{
  "num_hidden_layers": 12,
  "hidden_size": 192,
  "num_attention_heads": 3,
  "num_key_value_heads": 3,
  "head_dim": 64,
  "intermediate_size": 576,
  "vocab_size": 2298,
  "hidden_act": "tanh_gelu",
  "norm": "layernorm",
  "norm_place": "pre",
  "norm_eps": 1e-05,
  "positions": "learned",
  "qk_norm": true,
  "attn_scale": 0.125,
  "bias": "all",
  "tie_word_embeddings": true,
  "parallel_block": false,
  "extras": ["capped logits"],
  "init": "normal",
  "init_std_qkv": 0.0269,
  "init_std_o": 0.00548,
  "init_std_up": 0.0269,
  "init_std_down": 0.00548,
  "init_out_by_depth": true,
  "init_mimetic": 0.5,
  "optimizer": "ademamix",
  "learning_rate": 0.000961,
  "beta1": 0.9,
  "weight_decay": 0.26,
  "lr_head": 0.00601,
  "max_grad_norm": 1.0,
  "warmup_steps": 415,
  "schedule": "wsd",
  "decay_fraction": 1.0,
  "decay_shape": "linear",
  "final_lr_fraction": 0.0,
  "batch_tokens": [32768, 65536],
  "max_seq_len": 256,
  "doc_mask": true,
  "train_tokens": 319900000,
  "max_steps": 6708,
  "dataset": "wikipedia_en"
}
MLP neurons of a small language model. Each row is named by its layer, matrix (up: input weights; down: output weights) and neuron, and shows model dimensions 0-63. Each number is 200 + 30 x the weight over its row's rms, rounded and kept within 0 to 999.
Before each neuron's rows, "fires in" lists the words (lower case) most often at its 100 highest values on Wikipedia text that the model never trained on.

fires in: "under", "after", "following", "general", "to"
L4.up463,228,245,169,156,177,200,235,185,183,250,201,186,193,207,199,175,169,182,254,193,197,210,180,250,173,194,242,212,211,140,204,243,225,177,234,269,241,235,145,220,200,206,198,224,202,258,247,241,237,210,206,217,186,246,202,146,175,269,193,174,157,159,230,201
L4.down463,133,168,187,226,246,222,149,201,250,213,186,237,240,233,216,199,250,160,216,196,200,217,229,186,187,210,247,236,188,250,170,191,203,210,213,239,214,221,223,183,189,214,238,203,214,246,228,143,176,187,218,203,208,190,257,219,185,190,177,188,180,154,162,199

fires in: "her", "his"
L2.up154,190,208,182,201,187,257,190,198,240,232,219,157,190,182,272,175,168,187,177,189,222,188,195,126,188,213,266,136,180,163,196,218,270,253,211,226,190,218,189,209,126,206,246,247,217,208,189,175,212,215,248,175,264,249,228,172,175,187,186,194,128,202,201,180
L2.down154,223,195,181,189,177,214,184,196,225,251,193,148,172,199,276,181,218,180,190,223,269,190,202,161,234,166,232,188,168,208,194,222,256,181,215,184,189,167,204,205,117,165,276,233,214,218,143,263,204,222,189,231,245,171,238,181,225,234,227,181,161,186,200,172

fires in: "first", "second", "third", "secondary"
L4.up73,242,242,175,177,151,200,241,172,232,221,246,199,206,168,212,219,149,197,248,262,225,179,164,201,131,185,203,217,171,199,258,206,183,214,241,174,237,227,180,208,189,216,149,240,250,234,211,195,187,220,238,190,186,240,161,173,178,187,181,174,219,153,110,222
L4.down73,218,210,200,227,181,112,185,238,204,174,152,151,248,233,169,186,145,221,249,215,201,197,199,191,184,168,209,204,212,224,226,224,145,152,236,188,210,194,227,209,114,140,188,178,218,234,216,188,168,240,256,206,202,245,222,221,236,228,236,170,200,195,234,234

fires in: "at", "then", "to", "attended", "and", "becoming"
L4.up162,211,222,207,125,204,223,190,160,247,168,205,172,256,228,227,217,189,215,168,201,200,213,176,193,223,199,203,236,234,197,232,183,180,238,132,186,247,159,151,204,189,194,249,149,190,201,213,188,189,197,236,217,180,206,238,214,236,177,176,165,191,222,179,138
L4.down162,215,138,240,212,206,172,193,212,188,225,184,225,221,177,199,204,199,254,229,212,251,224,174,172,113,196,177,181,214,212,185,194,209,250,183,164,165,241,177,210,199,320,159,226,174,194,210,187,210,209,137,225,174,216,156,204,238,192,193,192,196,221,199,184

fires in: "on", "by", "to"
L3.up283,226,246,218,204,184,223,243,182,165,172,198,186,207,207,161,161,235,205,249,215,227,152,189,204,188,167,208,189,174,182,231,182,228,216,183,219,281,204,149,173,195,239,251,150,179,181,179,231,217,203,200,206,246,184,208,170,175,175,225,145,159,186,182,220
L3.down283,185,199,250,191,198,228,177,204,216,165,170,204,171,166,207,190,172,185,161,161,192,211,199,170,135,229,177,183,229,189,153,151,267,214,213,201,230,226,206,177,226,366,222,209,202,197,221,197,214,225,157,226,252,219,228,259,162,218,196,148,216,176,190,180

fires in: "s", "in", "while", "and", "be"
L3.up106,212,207,181,155,210,180,251,161,219,187,191,198,187,177,193,219,190,167,261,148,232,248,150,196,199,186,223,196,203,201,176,243,203,191,184,191,222,211,134,174,246,200,229,220,219,197,166,202,197,180,250,263,273,236,213,132,189,212,200,169,204,177,230,279
L3.down106,194,219,192,191,199,124,154,197,257,212,177,221,210,201,243,213,160,169,213,183,216,210,201,195,316,215,168,221,216,206,198,245,269,201,168,208,207,184,155,158,210,162,218,279,162,196,182,265,178,244,221,214,212,171,196,244,181,209,203,167,195,228,182,188

fires in: "a", "the"
L7.up191,154,220,191,179,202,167,192,209,229,184,190,192,174,178,215,190,197,182,192,154,205,219,189,168,246,145,182,236,207,185,106,175,206,250,232,151,223,193,203,219,203,213,202,267,224,193,232,194,254,240,227,211,218,199,210,192,231,283,231,202,195,259,242,171
L7.down191,215,220,220,166,238,167,249,218,140,210,258,231,177,246,208,145,183,220,150,212,222,166,154,231,361,198,191,220,213,157,166,189,209,202,180,165,196,267,171,217,143,167,205,163,192,236,162,206,232,189,172,232,163,155,177,148,202,212,205,209,202,185,209,186

fires in: "two", "three", "seven", "many", "five"
L2.up205,224,214,157,173,265,225,220,132,227,271,236,195,209,209,186,201,190,179,216,261,206,217,184,252,185,169,217,151,202,205,228,167,210,301,217,206,168,180,218,186,221,206,228,211,221,255,183,190,192,204,193,189,223,199,174,155,106,173,211,173,201,187,158,189
L2.down205,215,205,234,194,219,205,215,166,238,151,225,171,170,231,178,183,257,190,194,201,173,169,252,219,217,192,227,185,195,202,203,226,190,176,184,163,171,232,203,57,177,183,252,196,163,246,177,164,205,247,214,224,193,177,166,168,250,209,225,157,193,192,230,169

fires in: "the", "following", "next", "his", "this", "same"
L3.up418,197,223,197,211,204,187,205,174,223,220,255,166,196,126,180,203,194,174,149,220,214,195,185,202,228,157,233,191,258,178,194,196,251,183,244,200,265,189,247,197,222,215,194,238,220,188,236,195,210,256,197,225,244,198,207,211,177,211,239,119,217,190,234,165
L3.down418,218,188,204,180,196,160,189,233,185,214,235,179,183,188,200,207,141,213,235,221,218,243,167,159,280,280,217,236,199,211,190,212,207,195,222,157,205,232,222,198,171,210,196,187,168,214,179,181,159,128,179,179,165,195,151,190,214,180,223,203,205,190,179,243

fires in: "other", "others", "even", "similar"
L2.up539,212,193,125,192,205,185,249,214,181,209,188,227,195,190,219,185,183,174,163,272,162,220,186,210,211,208,191,242,162,231,194,227,252,215,228,220,212,212,210,179,207,197,205,256,226,216,245,165,168,181,236,198,242,156,213,201,221,198,180,133,185,197,212,194
L2.down539,167,164,234,209,252,202,217,217,251,213,253,166,215,200,200,190,172,222,256,179,214,196,185,197,210,174,213,179,227,225,194,197,209,153,162,195,160,186,163,216,239,382,168,207,175,195,206,286,154,257,187,184,139,163,204,211,181,162,209,185,236,211,228,174

fires in: "an", "police"
L3.up155,227,238,171,198,229,229,188,190,180,184,132,212,214,177,251,211,178,201,172,160,207,248,156,188,180,179,294,193,166,207,188,212,189,217,153,161,197,186,162,197,218,229,202,233,194,239,205,181,137,191,173,242,224,188,196,182,218,199,153,191,169,161,248,196
L3.down155,224,195,204,200,248,195,184,190,151,174,169,154,240,229,244,187,216,259,219,180,223,224,159,161,229,178,200,195,245,173,124,185,217,218,196,182,216,198,207,224,217,214,212,230,227,204,192,246,228,205,228,170,207,201,200,183,170,201,219,203,155,138,214,166

fires in: "the", "men", "when"
L2.up569,231,208,135,160,237,217,221,167,268,285,176,201,210,205,207,188,215,219,198,173,210,238,190,224,210,148,269,190,172,202,173,227,187,163,188,178,209,200,175,270,222,222,225,218,219,252,247,172,185,217,225,177,254,190,203,167,227,229,212,223,149,209,184,253
L2.down569,228,167,190,186,199,145,227,185,197,177,216,162,203,217,214,213,178,160,194,184,171,203,146,213,191,227,142,147,218,213,232,212,234,197,179,185,214,208,203,198,207,199,186,150,196,193,189,175,169,157,285,232,200,202,158,205,168,162,212,175,202,179,186,196

fires in: "known", "as", "according", "later", "early", "opposition"
L2.up484,208,210,122,184,171,208,210,156,210,219,183,151,210,165,216,194,243,149,216,214,197,246,246,194,232,182,240,210,242,223,223,218,265,246,205,195,203,132,251,189,188,201,272,249,220,224,244,188,209,232,151,201,200,211,254,198,198,257,205,203,202,236,177,157
L2.down484,186,200,204,188,233,151,231,215,192,150,210,197,236,212,137,185,185,259,199,173,160,133,172,223,217,151,202,162,190,209,184,206,114,184,166,197,259,241,217,190,230,246,184,144,196,176,201,165,209,203,247,165,227,211,198,182,175,171,175,176,275,160,189,198

fires in: "they", "people", "women", "men"
L2.up169,177,210,171,175,175,200,180,191,231,237,130,200,143,212,203,187,198,132,209,220,195,217,275,219,205,172,224,134,194,196,209,198,232,173,179,242,218,168,225,170,245,189,194,229,250,196,202,186,180,227,230,201,185,217,191,161,139,177,128,155,175,248,174,220
L2.down169,149,221,203,193,205,208,180,185,163,198,231,199,213,227,167,188,138,217,205,246,195,218,193,244,216,225,214,196,205,129,157,149,160,153,179,137,216,217,180,166,244,149,196,156,227,272,240,133,240,203,185,238,176,192,184,231,222,217,203,187,215,161,157,257

fires in: "street", "house", "city", "festival", "award", "stone"
L2.up351,187,200,191,190,150,202,236,176,246,159,189,190,188,213,230,183,176,143,224,242,193,203,218,203,219,196,199,215,176,228,184,221,219,173,167,186,188,192,160,170,217,199,223,171,223,241,257,139,218,199,181,205,202,262,171,152,262,220,141,210,193,207,159,178
L2.down351,163,218,192,208,201,225,184,245,175,166,216,225,194,188,163,204,131,197,210,205,218,167,214,218,255,190,177,224,232,178,228,175,205,220,136,253,201,207,167,252,182,178,172,200,197,171,156,191,250,230,256,208,173,213,221,194,217,163,234,229,197,179,248,252

fires in: "and", "as", "later"
L3.up150,185,206,216,161,219,180,194,129,228,194,161,152,208,155,191,183,231,179,202,245,158,246,201,204,216,176,215,191,269,221,217,246,228,182,175,220,231,167,191,226,228,209,285,197,210,207,210,181,199,220,251,221,197,226,259,199,156,187,192,161,175,197,163,223
L3.down150,99,216,184,143,238,168,202,169,209,178,191,136,228,249,208,220,172,228,246,222,171,194,152,213,243,200,213,252,211,198,163,233,261,222,112,132,219,242,181,165,136,236,199,202,175,257,198,202,216,255,221,161,181,247,186,209,207,246,183,190,220,180,214,200

fires in: "in", "of", "percent", "adopted"
L4.up342,223,189,155,190,200,190,241,156,151,181,196,192,181,156,201,193,173,218,215,221,186,151,195,193,221,123,248,207,155,198,137,241,195,220,145,203,274,170,254,161,207,246,229,218,202,259,272,245,215,179,177,170,249,242,196,200,160,214,226,198,228,194,228,174
L4.down342,243,155,189,181,222,205,167,226,180,168,192,195,191,247,203,194,194,191,154,238,219,180,157,222,151,207,217,197,190,187,146,173,310,163,246,217,193,249,227,214,192,262,228,278,249,232,242,190,174,168,248,195,184,211,214,182,238,226,219,175,200,168,197,210

fires in: "republican", "democratic", "principal", "cincinnati"
L2.up234,246,228,190,153,258,222,219,164,173,221,232,189,214,218,248,238,209,183,224,222,195,199,218,185,179,180,235,169,201,185,197,223,274,199,200,203,156,201,243,193,202,204,210,193,172,239,205,218,245,179,150,176,212,238,172,180,208,217,171,140,181,215,157,181
L2.down234,208,225,205,175,192,244,191,230,153,194,159,231,210,203,273,173,175,166,208,217,211,247,216,195,216,209,210,243,158,152,241,252,176,242,188,144,192,204,210,169,165,207,192,229,194,213,145,251,209,208,136,176,194,241,182,194,191,145,149,154,204,233,233,183

fires in: "her", "not", "men"
L7.up428,233,213,131,185,228,207,209,183,265,239,161,165,195,168,223,246,158,191,192,247,194,264,171,169,213,160,238,175,197,147,220,167,203,186,209,191,191,255,205,209,226,217,175,189,186,180,184,219,176,244,224,193,257,223,185,195,203,195,212,182,167,201,245,258
L7.down428,202,195,255,136,192,207,167,185,151,266,195,217,291,209,206,231,221,179,194,208,204,207,197,237,153,222,178,178,143,199,205,215,242,177,211,232,215,185,186,155,197,175,205,208,216,218,228,152,183,228,234,186,218,191,236,191,246,262,237,165,192,159,276,240

fires in: "of"
L7.up569,160,150,138,212,178,190,227,214,217,191,187,192,233,171,203,196,201,236,199,232,219,195,194,221,228,148,199,155,229,162,190,205,208,206,187,185,176,153,199,241,191,209,235,183,189,196,210,217,233,250,237,239,187,190,229,199,175,147,178,196,215,216,186,257
L7.down569,156,187,202,145,197,125,226,200,188,229,204,204,178,211,189,198,156,221,237,213,233,175,185,277,357,164,213,214,240,179,219,192,241,219,159,114,226,227,186,217,182,125,183,237,147,191,188,200,205,182,207,188,175,206,231,189,222,200,259,168,181,192,174,202

fires in: "three", "seven", "five", "two", "eight", "few"
L2.up13,191,192,211,153,220,214,260,198,175,191,222,167,195,187,207,195,172,208,205,270,222,207,185,264,224,183,232,209,248,207,223,189,258,244,239,207,166,174,252,162,173,210,230,191,219,221,228,177,229,222,214,223,191,153,217,200,248,178,184,141,190,164,183,167
L2.down13,188,195,176,234,176,215,231,195,289,200,172,176,203,236,185,188,194,208,218,214,226,229,229,223,203,168,227,112,226,240,223,177,134,238,206,217,186,210,188,158,223,180,207,176,181,203,231,182,200,222,220,202,223,202,179,192,209,191,213,160,207,179,237,225

fires in: "an", "another", "anoual"
L4.up184,228,205,165,191,226,188,164,196,218,192,227,202,206,200,209,204,243,209,181,190,246,224,167,242,213,165,187,161,146,258,201,247,201,232,145,214,223,198,163,249,222,202,233,143,218,211,229,221,161,221,147,226,167,177,209,187,244,207,204,184,195,179,148,181
L4.down184,201,223,188,193,200,140,174,190,179,231,216,201,168,213,158,164,243,196,215,207,171,242,180,194,265,212,264,196,185,131,243,199,233,228,214,215,190,207,198,205,246,152,222,204,274,104,201,208,201,163,165,181,175,200,240,204,188,171,205,231,173,214,202,165

fires in: "women", "of", "career", "science", "people"
L3.up326,258,219,195,205,160,216,215,237,242,235,162,154,151,214,177,206,233,168,218,175,156,216,186,178,201,153,203,186,196,164,208,202,225,192,195,183,214,196,183,203,259,231,268,207,246,177,184,162,156,246,219,229,177,170,178,183,208,243,148,174,172,203,128,265
L3.down326,225,243,161,216,176,259,246,233,250,236,231,145,175,236,177,229,175,171,176,205,132,240,215,224,191,158,204,230,162,192,190,213,164,163,218,201,167,185,234,198,230,242,181,214,168,208,235,190,235,184,201,212,248,159,198,194,225,180,157,210,199,203,148,240

fires in: "first", "second", "third"
L4.up571,159,231,196,172,201,170,191,182,242,230,179,181,163,161,214,185,192,182,199,247,187,280,218,203,215,160,202,251,199,220,243,243,209,248,218,166,199,187,210,188,198,192,267,217,190,185,180,207,209,196,271,240,212,230,222,200,238,240,147,101,191,189,173,189
L4.down571,234,256,167,188,170,163,213,180,159,170,137,212,173,190,178,171,201,203,217,187,207,221,188,209,276,180,180,159,221,192,222,202,209,186,171,247,191,199,230,191,234,42,205,172,192,197,212,221,159,196,208,182,194,162,181,216,151,165,200,143,225,217,240,225

fires in: "which", "this", "however", "whose", "his", "where"
L4.up127,233,205,172,152,190,184,202,181,197,224,261,172,161,226,227,210,194,144,236,226,236,204,215,188,213,220,206,182,139,109,224,261,244,229,163,207,283,195,192,225,178,218,218,190,215,206,156,236,215,233,183,210,182,199,229,190,181,205,217,201,254,167,191,166
L4.down127,164,182,246,212,153,225,244,263,201,251,250,142,197,156,210,206,198,213,182,191,209,181,215,195,189,190,227,191,169,220,251,206,224,132,211,171,198,191,218,178,202,169,195,243,195,199,141,178,191,179,173,166,191,198,279,177,187,185,181,177,220,181,192,219

fires in: "father", "succeeded", "office", "preceded", "wife"
L2.up556,194,217,88,230,218,215,232,196,208,185,126,202,219,175,184,195,177,204,175,242,211,230,185,197,174,174,167,204,204,181,194,165,182,210,205,219,201,188,189,229,182,220,175,252,170,236,211,187,169,205,239,188,162,258,204,179,176,210,168,163,138,207,156,239
L2.down556,184,175,188,209,185,192,188,269,153,175,224,192,225,245,169,183,158,159,189,223,180,198,258,227,233,256,162,264,232,249,259,210,120,200,210,205,171,229,182,256,241,247,191,177,175,197,199,191,214,235,213,206,211,219,152,161,211,191,240,198,187,195,180,218

fires in: "preceded", "succeeded", "ferencváros", "written", "erik"
L2.up28,208,231,149,210,176,236,183,217,245,232,171,177,220,160,201,233,194,179,216,168,169,280,194,207,165,195,206,218,218,211,200,166,199,238,205,202,184,201,186,196,186,228,211,197,201,224,224,211,221,210,238,189,203,258,258,193,160,243,213,193,152,246,166,172
L2.down28,207,186,176,141,217,163,172,192,186,177,132,216,152,202,164,133,205,197,207,204,176,237,215,198,191,183,172,184,207,200,211,261,259,198,210,205,167,211,253,221,188,249,187,169,157,219,195,245,194,205,166,184,151,193,221,222,173,234,215,198,163,211,211,226

fires in: "men", "women", "even", "personal", "early", "people"
L3.up514,213,199,169,166,182,222,222,210,242,245,209,149,200,189,180,191,202,232,221,251,142,233,222,225,202,136,233,133,155,192,163,204,206,194,173,214,181,186,216,216,225,213,217,178,220,246,190,176,168,217,208,207,183,181,167,201,233,189,211,180,211,220,208,201
L3.down514,171,176,199,218,198,209,189,165,241,245,198,240,232,173,250,233,193,158,195,235,228,198,196,167,166,226,202,218,237,220,214,173,208,171,143,179,163,236,198,184,234,222,188,245,185,158,218,209,152,184,252,182,219,193,206,188,221,157,261,176,216,189,158,206

fires in: "he", "company", "she", "school"
L3.up151,195,205,149,183,188,203,217,142,132,209,161,232,196,226,228,214,197,179,213,251,194,288,280,193,218,248,225,229,172,223,190,191,187,212,189,198,242,220,175,174,185,189,239,260,194,174,233,130,203,189,241,260,188,212,195,213,200,197,163,175,104,211,133,182
L3.down151,188,172,223,186,226,149,182,212,232,177,156,180,239,191,193,211,176,178,178,193,221,183,132,210,200,181,216,169,222,233,216,200,164,169,208,242,147,190,181,230,217,421,187,222,199,225,195,222,166,167,222,180,178,184,216,208,200,227,230,189,268,183,204,200

fires in: "first", "former", "national"
L4.up558,174,231,182,105,167,190,203,175,194,192,247,197,216,174,187,244,205,170,135,195,150,242,158,180,168,195,177,160,221,151,217,255,213,249,153,212,272,200,214,211,156,220,185,243,195,266,248,237,197,241,208,188,247,221,144,172,202,197,139,216,242,214,183,230
L4.down558,238,211,207,218,152,181,186,191,227,161,179,196,192,160,185,232,185,225,235,176,156,129,216,229,242,224,260,236,179,218,204,268,197,176,253,216,193,197,226,207,174,199,244,181,170,168,180,197,240,214,142,197,160,202,227,198,246,136,238,204,200,243,183,175

fires in: "of", "in", "industry"
L9.up302,202,243,153,182,230,164,201,188,233,241,166,190,178,194,196,182,154,200,178,159,205,175,210,159,234,109,247,247,197,172,159,232,220,225,177,199,218,189,211,186,183,220,195,211,201,241,205,217,272,260,214,202,289,181,210,200,187,216,176,167,170,213,228,200
L9.down302,172,192,172,184,216,163,224,173,210,208,181,215,176,226,205,199,236,188,232,203,219,162,213,182,335,206,180,166,170,183,200,175,272,182,164,226,219,222,201,193,232,128,178,143,165,175,222,229,198,195,232,204,173,226,198,192,212,198,213,210,277,184,183,198

fires in: "this", "she", "whose", "he", "that", "how"
L3.up201,165,222,187,207,212,201,233,204,197,259,175,140,189,210,253,196,235,156,180,262,243,163,241,202,193,230,201,183,239,191,224,219,197,172,173,204,213,181,207,244,165,229,200,246,210,173,199,170,183,178,236,285,210,200,204,169,190,187,187,189,189,212,179,202
L3.down201,189,166,233,166,166,215,212,222,255,249,166,197,240,187,176,187,175,177,228,193,214,211,190,252,221,253,204,160,163,180,239,210,185,130,204,183,220,200,161,180,208,236,210,237,170,205,201,184,169,203,187,203,227,200,144,221,231,216,193,232,193,203,216,230

fires in: "of", "such", "these", "music", "known"
L3.up467,193,185,131,253,172,168,182,185,242,268,201,171,227,195,228,240,188,176,176,230,249,205,217,179,186,180,209,170,187,218,188,159,219,171,214,229,184,185,245,227,215,204,250,201,231,232,216,131,164,228,202,222,185,244,259,184,215,190,195,164,213,250,229,209
L3.down467,217,203,166,183,236,196,183,188,205,144,216,211,156,189,191,147,194,167,245,182,254,237,257,219,285,197,203,229,194,138,232,172,202,221,205,217,208,136,193,248,232,168,186,183,208,226,209,245,208,192,211,228,226,184,213,193,214,205,188,191,206,222,207,215

fires in: "states", "germany", "italy", "times", "austria", "england"
L3.up516,183,207,176,172,181,229,244,210,161,243,158,176,173,201,199,205,206,198,202,228,138,266,241,191,214,234,195,223,218,195,210,239,234,219,197,192,194,152,174,163,197,203,164,202,217,204,165,239,179,224,227,221,184,164,197,194,156,199,160,210,220,208,156,158
L3.down516,212,225,220,224,163,111,203,164,196,204,241,168,170,192,213,218,226,221,229,227,194,195,139,222,285,171,248,214,215,203,199,195,164,206,197,180,268,241,229,196,134,201,176,217,229,195,206,230,209,197,246,190,228,193,166,207,140,268,207,191,177,203,218,257

fires in: "republican", "there", "democratic", "zealand", "texas", "africa"
L2.up30,175,191,177,171,202,218,258,184,172,174,228,184,203,196,251,221,215,164,176,190,226,252,237,262,186,230,267,156,185,239,174,226,276,169,212,197,213,182,188,183,214,209,237,185,194,203,198,247,161,238,186,215,168,253,186,186,178,322,192,168,194,212,199,195
L2.down30,183,226,161,186,173,216,200,182,196,203,235,184,167,197,200,211,177,207,161,238,99,205,196,181,230,173,250,236,167,190,160,197,177,159,144,190,239,208,209,204,165,280,242,197,203,193,235,212,157,213,122,189,232,183,194,185,154,219,185,209,163,191,221,177

fires in: "director", "best", "preceded", "second", "under", "founding"
L4.up466,143,209,209,164,194,242,215,214,269,191,139,192,179,192,200,173,187,182,211,190,176,154,166,212,161,196,148,207,209,181,238,208,205,269,157,204,194,214,252,193,126,210,217,213,174,271,211,122,225,234,220,201,218,197,216,192,214,191,158,147,241,239,248,189
L4.down466,202,180,232,255,172,249,211,242,203,179,238,178,218,226,202,225,186,172,133,206,201,186,209,199,178,211,189,202,198,147,119,193,218,242,227,209,195,182,178,236,190,227,170,175,197,188,216,169,181,199,181,238,164,170,218,156,195,230,224,268,170,217,233,200

fires in: "on", "a", "directed", "founded", "produced"
L3.up275,243,214,183,166,199,202,183,165,213,131,225,177,160,211,178,227,232,209,237,218,198,222,222,209,190,166,148,218,194,167,180,230,200,320,186,198,271,209,164,179,254,215,237,195,211,184,210,196,232,236,254,220,264,174,233,200,167,254,188,174,188,229,206,285
L3.down275,157,191,241,247,195,181,240,174,277,205,210,190,193,218,207,180,179,201,188,213,216,206,224,191,193,197,174,207,171,191,190,171,187,188,243,212,194,187,276,139,135,214,237,230,193,223,259,186,151,230,217,240,243,215,205,179,177,208,195,217,188,172,163,232

fires in: "world", "group", "women", "of", "following", "to"
L3.up503,169,232,218,151,239,193,240,236,212,235,220,165,130,193,189,181,195,188,167,203,185,202,208,201,209,136,179,219,201,235,216,198,227,207,154,185,207,204,217,186,222,209,243,232,212,228,148,205,200,237,195,220,203,175,176,208,176,232,173,179,150,243,173,264
L3.down503,197,198,173,183,159,207,210,201,220,205,199,247,240,242,210,190,198,195,193,206,195,207,182,204,231,216,192,199,228,171,197,131,230,138,181,217,201,144,190,189,204,257,193,187,195,222,238,193,175,187,257,203,196,208,148,210,206,170,171,159,179,187,190,221

fires in: "the", "s", "its", "defeated", "a", "their"
L7.up59,159,180,188,159,136,233,209,182,260,233,254,226,199,145,165,191,155,201,202,206,208,203,182,175,202,184,187,170,246,190,147,133,184,187,210,184,224,188,230,226,236,202,238,239,222,227,186,188,201,174,189,238,245,263,197,190,192,189,206,166,199,222,206,265
L7.down59,208,202,201,232,209,137,177,206,171,183,182,187,141,265,177,196,176,226,186,210,189,171,227,244,252,220,172,216,164,209,213,222,244,226,150,132,193,303,162,161,196,113,190,195,186,213,202,249,212,197,148,138,186,227,221,206,224,186,226,193,170,177,242,224

fires in: "only", "his", "but", "whose", "their", "higher"
L4.up195,168,210,179,225,220,210,242,149,225,223,245,190,185,219,290,183,191,183,219,201,199,234,234,253,188,203,202,207,220,153,210,157,202,186,166,222,200,161,190,242,225,195,207,210,193,194,154,225,227,174,215,211,250,260,225,138,185,240,204,166,180,159,223,174
L4.down195,226,242,161,178,238,167,200,167,172,230,165,193,176,243,159,161,169,188,173,224,210,148,201,178,246,170,227,194,221,172,213,232,160,274,237,204,194,219,161,207,137,130,245,187,170,256,158,220,159,245,222,159,196,204,209,221,161,185,238,165,204,182,175,197

fires in: "of"
L4.up165,189,187,144,207,223,198,189,142,219,243,185,199,203,177,227,237,235,196,179,164,234,198,196,239,227,144,211,236,157,225,183,175,170,193,171,175,194,182,184,203,163,209,244,203,239,217,205,171,176,174,213,239,160,216,191,169,231,215,180,207,182,227,207,155
L4.down165,143,230,191,146,205,222,141,119,231,182,192,213,233,222,196,170,207,194,228,193,197,165,151,179,299,207,224,211,243,208,177,224,182,224,192,166,220,227,183,224,227,155,156,252,151,219,246,151,232,199,230,170,239,207,141,212,169,218,236,164,227,175,228,164

fires in: "found", "was", "first", "succeeded", "held", "preceded"
L3.up211,223,213,149,140,165,204,245,184,247,189,199,217,198,190,216,228,204,173,232,173,204,231,186,174,190,162,133,199,182,195,219,191,198,228,184,223,190,144,177,214,218,197,220,254,300,238,245,217,241,216,228,188,225,154,207,190,185,250,124,173,171,232,214,238
L3.down211,172,196,218,225,226,174,203,194,288,214,205,160,235,178,211,209,158,263,205,228,228,190,246,170,273,230,181,220,201,256,193,170,148,189,239,244,190,204,254,197,190,0,220,151,226,193,197,192,208,173,199,186,173,153,232,206,196,192,206,217,194,165,188,219

fires in: "and", "the"
L4.up572,164,197,210,134,241,195,198,146,222,148,208,189,224,171,222,167,182,169,200,206,252,209,170,186,224,171,260,181,188,227,237,216,184,233,152,212,216,216,226,220,207,219,243,178,241,220,176,205,224,191,214,203,201,226,256,181,174,221,121,265,207,183,199,216
L4.down572,181,212,169,182,202,165,155,193,226,229,227,225,248,256,231,190,257,165,190,195,231,179,198,210,221,173,193,218,209,202,161,206,217,219,200,143,198,174,166,206,176,188,170,243,203,147,221,159,197,237,176,206,224,154,160,188,146,188,195,179,192,192,223,146

fires in: "the", "integral"
L4.up228,198,211,174,203,218,176,216,189,209,260,260,169,162,188,208,215,233,201,165,190,180,235,170,207,211,210,200,217,247,196,151,222,245,205,177,202,260,205,214,256,222,218,207,241,204,250,202,162,195,234,169,225,154,288,222,190,210,178,206,122,224,220,202,178
L4.down228,220,244,193,184,194,133,175,230,171,128,155,259,234,152,181,179,176,225,188,167,262,184,215,164,270,218,252,223,245,157,209,171,259,201,168,137,178,212,224,193,161,224,226,190,198,226,207,183,219,178,199,210,197,128,194,198,210,192,190,231,183,177,192,183

fires in: "first", "last"
L2.up73,241,220,205,147,163,196,239,174,195,285,240,163,194,218,198,239,177,202,260,174,163,177,157,252,175,168,186,164,163,164,210,230,204,244,210,188,231,172,220,198,181,213,238,242,235,237,217,194,154,224,202,213,192,192,200,192,181,216,142,132,252,184,123,198
L2.down73,158,211,213,249,175,177,187,153,218,212,199,179,196,267,187,198,241,221,231,213,165,213,206,195,147,185,216,241,162,220,245,193,211,199,234,195,207,221,198,187,199,220,276,159,190,144,227,222,190,235,236,239,204,250,175,199,199,201,173,162,282,168,162,209